{
  "num_hidden_layers": 16,
  "hidden_size": 256,
  "num_attention_heads": 3,
  "num_key_value_heads": 1,
  "head_dim": 64,
  "intermediate_size": 512,
  "vocab_size": 675,
  "hidden_act": "swiglu",
  "norm": "rmsnorm",
  "norm_place": "pre",
  "norm_eps": 1e-06,
  "positions": "rope",
  "rope_theta": 10000.0,
  "rope_fraction": 1.0,
  "qk_norm": false,
  "attn_scale": 0.125,
  "bias": "none",
  "tie_word_embeddings": false,
  "parallel_block": false,
  "init": "normal",
  "init_std_qkv": 0.0254,
  "init_std_o": 0.0,
  "init_std_up": 0.0254,
  "init_std_down": 0.0,
  "optimizer": "adam_variant",
  "learning_rate": 0.00167,
  "beta1": 0.9,
  "weight_decay": 0.33,
  "lr_head": 0.00487,
  "warmup_steps": 287,
  "schedule": "wsd",
  "decay_fraction": 0.594,
  "decay_shape": "linear",
  "final_lr_fraction": 0.1,
  "batch_tokens": [16384, 32768, 65536],
  "max_seq_len": 512,
  "doc_mask": true,
  "train_tokens": 171800000,
  "max_steps": 4793,
  "dataset": "wikipedia_en"
}
MLP neurons of a small language model. Each row is named by its layer, matrix (gate and up: input weights) and neuron, and shows model dimensions 0-255. Each number is 128 + 24 x the weight over its row's rms, rounded and kept within 0 to 255. Numbers have three digits each. A neuron's up and down rows have the sign that makes its largest values positive.
After each neuron's rows, "fires after" lists the tokens most often just before its 100 highest values on Wikipedia text that the model never trained on; "fires on" lists the tokens most often at its 100 highest values on Wikipedia text that the model never trained on.

L6.gate110:065129117156140125118114152129131171151181106118149119091102130132132109130147161118142095156135109119126135110154155129134097140163128162141091073112126127146112150108150107112141127142125127150073145161106126116103121118163135159110111109144169071137165112110112116079160077151087150125150142116172086163122108122105159125105148146111116142096131136159111122097121110118129171151138143152112160142116128111159146142128152123102107089124112161147107145115136142103115144169125112115120114175129130114170145123197102095148158135136143155145112086115061126099111118108077109170116179138135160132115130093090146126149128119115141137127137118138088083103136112096131138093097138154107114107148141120131134088134096137125125157111139147123126112089179142085131088104132161
L6.up110:113107152160131117124130169137098118155121126116101133099152122112178127132120128162122152122119113189147170097117128150091078172138115130095131131138165151149155125097156121132110102095095118126142168128147163101096136190164159106114081114078125136164125142125138127110132138110109119096131096125037107098144085132138093138126144119084140105100167138127121116139105124160141160100095126120144162117108107079127120119137122176116113134122134124083095152155123162109136126142076127086121114134115125097145084132144150170126118095099133135143132096114138153142094112099122173135184143159104096137110130107146148123127158153130085157124091149108147129143131103152106123138078160143115125100103123113161157101133110100124099132115122093086114095116101134121143145133123121
fires after: " s", " S", ",", "S"
fires on: "ub", " as", "um", "us", "om"

L4.gate54:148106150131080138117079157050137180081130114115148116124136107148099133102109123158157114159148152172156089135113161125142140148142092117160108101141145137143120120131130095129112125177125125118159112160123111140154115135137103128126130143133142094087143134105144142134096105114153161135126085086155165141133077118157135123092140143123138129095085155112132152106144084171128118141091125139143162150122121087105080132144122152139102142076137120109112143104138115063096134105124110124109150116148078114104166094130146125115139144143079095109145120117113114122111127126096136118151171140125115111123092139115135104096145134172152145137093115161131099131086130151151103167123133137141159070144106092139118175088105121142126114155090114148149174138154129130148093130093119
L4.up54:136100169137065151106072184108090131124120159118185122123099088117124126121128126125120106159134122153138109147155133070137110127142094136168129120128145137118150120136133082136131155148095173135117118146127132089110109109147101119131120146127140126103125162133150126140087107129128174116116125092144155144122105095129124101077150164111154114129119172109154173105131108142142099104133136105118128138111116096158141117144164151111100136105126135121118112140094141043121147127140125100120124077203085147099160108136121124132127149113125164133120134108128134136129092116139138134141148145075117124109155134079138126121079128148158111147087102144153142144112144139144154141104121106170142114135129145158108164111109124154166136146079141185147199111138112159113107127103106
fires after: " the", "8", "2", "7", "6", "9"
fires on: " first", "0", " |", "8", "9"

L4.gate247:135145142106117138095101120107094143136152128148050104129113121138171132137127127129156161130138127193152126182164154140101147153099128119093124109120141105149150125090148146100142096108133100150149123154088141111151136084138167103117090090144132112131102180146119131116097126119150161116128142125101167133144112127106120109179094117109082090139128155139153125130089112140122140091131130125151151152132069086142109125095129121120122144103100125104121124116163157123115137107117135111111120184126131110118130091167151152154136131100131181154191062121130108177128119132129118112128147136112116128098147122087128105164170126147128120177141144123103113121120135101142126162145179134151109080159139107100108153161121112125161116123123147147175118143156170154143145163106146
L4.up247:149122182098086166096124147122100120143106153152103148145109148185146119121142123133141144159117168190128152156115114110117144131138134107123127133085141116120108083094112120101119098090147112123155112143113171115120178138178155121156142103100167109130098142150124124127139124163160133130144133109137130161134100114114118084174088104098117100154104143133142125134100130103136101117145129076169123117143066053138144114117124145134134163081141140147099141180088128101144085111110126129110114161165151127089142143152159119162130132140150190102159094120130107157133118136129119138169141118113124121116153122118142148129142099149094097145098159102129107105149129149167127153105140147123141100138139157104157155131105139126156154161123137163156118141126084142121167090154142
fires after: "2", "i"
fires on: "0", "am"

L8.gate353:123149186086156123136099116084129103122100109071130145123147101128153138154103108122107137072084147116108142128116154122110147099132117111120126139159116107128156147152150108094123111148139076142143123104130104105162174143127117174106106130130118170158127154150128160112110135140136130175102103110116147084149123123106131175107147115122116127148099144159117126117168129134086137138131162154112147125132109158140113069103151124090108096165131134102146126131101112137128125100118116131176110100139121124139139110148144115107171157122136131098125122106167081142166123123104133092131145149106192093111135129135096142151126097161095145158186139153120102193145138114133102102127118125117089115082106119104154113109161117068153107095121131109138175125117165107151165135149091
L8.up353:134048111083135111151110121141145140119143141181158131089121127143129136148102126119175127099152132172147166151118094217114134139100145069098116118129144149105119107124149114071081152158098147131112159129149141114114149127118103131116107161150094094149126165127158118112124078131131149154118157147150114151160149138103108142147133138124158109111156128131120096127116137131113161126115108125128093122104109124156160141159144094110121148131170109126132126164091130121116148151127162132128105130159137119099126105111135144172128114159159136156114136161092149131173154144110127108089181138146136143146100099114148125166129152162069136083121160137145095100129140164114126132134172127115134093153132098148101154138125146055124135149113121091117120119116131083108151133149148
fires after: " m", "p", " M", "o", " d", " p"
fires on: "or", "em", "im", "ort", "own", "ed"

L7.gate450:164149154136092112124069130114065140101134138125115152150089121143155137088147088123127076112149072142137067153131185123133161109128111139131145121128144150159127148114133149142092138146121135130120081152101120143140122099174095118150132157135137131143141131170114129167123124152158132104105118145107144136161125099134113113135161135115135112128116162126172130173090130138085121189125133140111135124121105116189184122155119161173120133149096110102100093131179151145106168118149130139107158124135140100116155117179160165132151160109113154108107127085151107138137127109139143173135177117106134130118117159095117103154152151109138094166106123124109157147130114154145149144135122150110141102137155149099119135097167149121097099125117155159144124169145133142111128135077109
L7.up450:086117092156122151168143103167147109111115135108108152111098116130104145108115144131102138148125107129095148164106089130075178152103137147117123147117101141143078154148124103152151144159127129148110116155118147112137125143126126126148139101109145147162111141139119153124161164169132136121158146130127082099129103110127146115125115142137098114153147136100183121151110103126135103142114141137144134133131142113100151122103155108166106133151116135180100094154155141145152133144143140123103162153107117149110153123112146159131112123147121202134107107113136071144113105128162069133175112127106108094136109103154170130178111108166098104135089080122126117147113116161117154170124129174144164172076134132058114140168168079149091124129141159129153118108118136114161161130131139
fires after: "3", "5", "4", "2", " R"
fires on: "0", "w", "t", "ob", "at"

L9.gate345:127108122138131127124082139177111100090126084116119122113122102112099142126126167183115163114112138125102147110107112125144130126130166123138158111123113107151166152147144054068175125139181111146091106105138163133111152141121098124090133162139122138153127160145138143131122114162162110145072099085125107114124144147126111132159148098115087148117132118095144124099143135142119130112106125165113149167101120128132126145130109126114092157185126066101103155112134129144175135131100147123150108051127130139159124150143124107168149111137122067125139107110122121104123155142106107102101199126144118134121135157122156123132166131142104129114120132137116104189144112117112155107139122160123109122129106138134111096142140160100154154154111129121068187132125142121111104118108085
L9.up345:174124098111127130147110162155140119143127105141157119123111151134135112127162103131128115094110128118145123158141101127097108132122112058077113104112122172158140124144133135136173140084098105115162143158128078163085133120130143139138140144116160159134066155132164097113136152148128115125077148122112089088121125147119099110125127120124120140134146086127095116175144158094080111123114075131122146118162127121133149126098162106171137141172186104151148128134126092169180133128099089146150143121123111117086112095142150119140140193143109126156137159121138118126149123111198158134108122120116131084192128119092093141149132141136099108137143116125142135128109124124124114162143141146122144167179101095123180135125177151115126128142117121114134151139138092127139141099114099
fires after: " R", " M", "r", " m", " com"
fires on: "ad", "ed", "an", "as"

L13.gate111:117118095124146169094129177113143158120131152138106121139102101108136138115143145140107140099134124100112160125092152114133120135149156137138105110119093107152174112166092111153145123125155124154112110163115118141176141130077145112123160150168119138116183107141144134146123090101116141167142125130143143147117185131089112137140112184157116131118142158130137146155155130110139111143086104156138123136125098128140146128124141106127091096129142153150148106111124111127177135151152091153123180114131104111101130119127126141149105161140199139110187153182156183139117110112116123120160136167101142155114163123166104103115096120153128151155119106104119165100114177138129157109097202134127125138089135117136149127172163107172118171084135115106133144125140112121110136166130084
L13.up111:097120087150149097094147142109116137114094100094113176113166147133090139144144161087107158090092136121115175101118123149097108085170124190099099115151125127137087182125108136141167126149144103144130132121144131115119147140125119101147144124107127127156137131130143128095137117171143128155154138131119116105167107162112149141087106125134152163137155117142113080148151139109135117185129090129116145149097145140142144125165112127148121175161163120171109135119130144089147136122109120155150130170124121115135151130150189146108132169146123141132125158128125121110150154137143090139131157100090108158150105131169073114124129136131118136161143177163090148114163116136153113067070124142123120097118127141135120092116111149182178145122147147148119140069144116115095134141129139
fires after: " ", " d", "–", " D"
fires on: "1", "ist"

L6.gate411:104173150122118124121137137124099158157148111158131117096123149112121140151116166134133111110149140131103116122154129151149103093154133148143154143137111126155085141170160122139133155115142138107094140146157149159172085101132092106104159116109161156106131153158126171176128068131108124123095092095134124151149132151131127158162141089136113142173115158127144101144150069115120111157119094152142147150085135125081086118168100113133106087153099143100096168124109100150140146134169139160103108079131127127153135120160128065152102125089122141150127112120101098123145151141107127132111150129140153160080095154125156140111134105114142115122102073120072131124121146144126130110115143142163110150113087101059114126123137118132131133102091143144163101138141158103161174138110122
L6.up411:119143154154089139153102127136142134132132143160099126109127086108108094100065119137154151106084162146118149115146140164117125126136103153165131156164108147125091134094145135123130141140118141144174165149122156118092137175153127142125112112114109102153102146136096120153196115115166097121112122127092133102090106123124123138094179158117163130105145135154151099153122152111149169094079109138145133127113140134109062136138114163123115129141176124080066150104140114122138124132130120135109105136140156144137106125090111139123112118126092139109144123135098155119180152091119149083137136110137127151147145133159174100149126133139117151136081130091065115113179119119103096129128132100073125140129159160119139093114116171139128129160152133139078169135132142154113127141136090
fires after: " S", " O", " ex", "S", " B", " s"
fires on: "t", "ep", "at"

L6.gate200:124111111148128156102128204128125124139140119119135138133124129138073118158148132099121125135145115095123114138082143134127118101138120150111133132161118145156117150091162129125146115116115121178118098119102134151137168121190136117121164164104077104104157141112147166159157104126136133160130085174125152142124142098127135125118144190131111146118172107122137157116131128196088154136114162137098110156115119152174167143136145123137120087143115131111112075116139145106145146122152129149137118143138130120165109122120142070140098137103167127128159129132144167132129139105136154118087108129111131139093111138168138135174106166135155145105161127119082103086112098093127116143103150095105135113133125095110063131109157109128162165073137095136169142148167144164151100123092110
L6.up200:132135114168155121135131171176130088118110134109105094121138131151108131134108099131126112112165147145137132146130138145077127125148116180139121116118167126153109109149112141167142127138128111086100079088126137116126186137181138154151147153091141134124163112139130151127166089164130121174127119135139061141112141110116153128113149145143115149104153083125089109096154124186116112142138143149106127099154136133127150136116142123132081121112118146138083137114167136138104129163134110113164135104127123144157133100127139070142141135128163110159140152125139119127143096153154148172144172120133141137156120082190077115092094145077132137144089101140144137123162099132098177115076106149106147105115134132138161121084137104140137142117131133153110144107134128164193131142136172
fires after: " "
fires on: "1"

L4.gate58:078115101123104104127144156156125150144149161132132151146128172110137132115125139097166127118131127140103122119136155093126145151089093146131103127150127148105117133167133136167155084091169098122176088112125130135147096150095132134121147159132104121112165133107130128081171115109117142139139126168151141127116127138124125150076132111127135119157129123132142167164153115100150084116139126132132148131114135156093083122156126134113141130091110164121117157067127128153152149124106126117126123124150082106115107093134160108142116100110103109111136085153083132114080148155135132133092093125141149086117124114086129127134073099158089132121157106130119180097061129099191131134114157114155066111137116158165129102136129149146095152101107127099165148159132138136139136158101069
L4.up58:156131149142115161124124098100114168131116140124122140084185119134108123118137099160109139099090157122108125184135175105138086137137140173131141151142100125132111134139152128145087150165157128163166163165109120123121171148120127096142162127089159179167095079120140139131093131156166143140201120145105096090122096133136161134107165143136159092146133157129151145144128079123098134148093137128157139145102121172131166159149091122119123123091115149158126141107151148160133110145130102102128120164101141089097119109119143129146147131111159120149147091139161114081159183161147144130138138126180107139146117135140118119127142131104138144135150104141103105151142098168142069161115104108095138119111110134090132123140119115150148140111124109134153162115166111141131141101164156
fires after: "1", " ", "2", " =\n\n", "re"
fires on: "1", "9", "0", "w", "2", "A"

L4.gate215:108154136128101134167121129101145121106130135115134114117118128139099156122114101106116146132135082136147118114132183139111133110163123109137142165138120098160127141159103134085118100114150137151163182151112135091113157142146113077158096075140119165111115129176111096146075119094105149121144097121118122111119117152103122101098184159132088134146112142139145071113095115144081122118163174142122139135125130128093179093092155165159111134131117145124117130173138121077112079117121124153132106076093132156125113076112109184108147129126122156125129122098125127123125144099139121099128129131145167095126123169162161163106129132122101132148122127136108147142145155130111133129144153158110104112156099148122125111110214164149145108116130146134117088081088159108130138143149124
L4.up215:138053125121140111124120119144135130128131175106087143154111120166095189136166124135091082127161139120139166133152134142145136130162104104103110150119095092090134134145146129121173093157073130126146157154117117126125136108105143136155135110123102140166147153142135132138138138112157143157142129128154139101100083140121120108144159162132125074174124151118135085118136119179161100141153127144133131098137080120154139116143146098144151116117160185164137158132095184103143141112114115116075115121136123116092143082112121137120128111144157133143142167136151089138147108145134099164105105125147187109156063140130105127115106128130133133156154137131096154125117120150118095093125135109134116151130172106136095148106150169118157161152122108115170141125168112097161095094108124
fires after: "p", "res", "b", "ri", "ent", "o"
fires on: "ent", "or", "le", "b", "ut", "ard"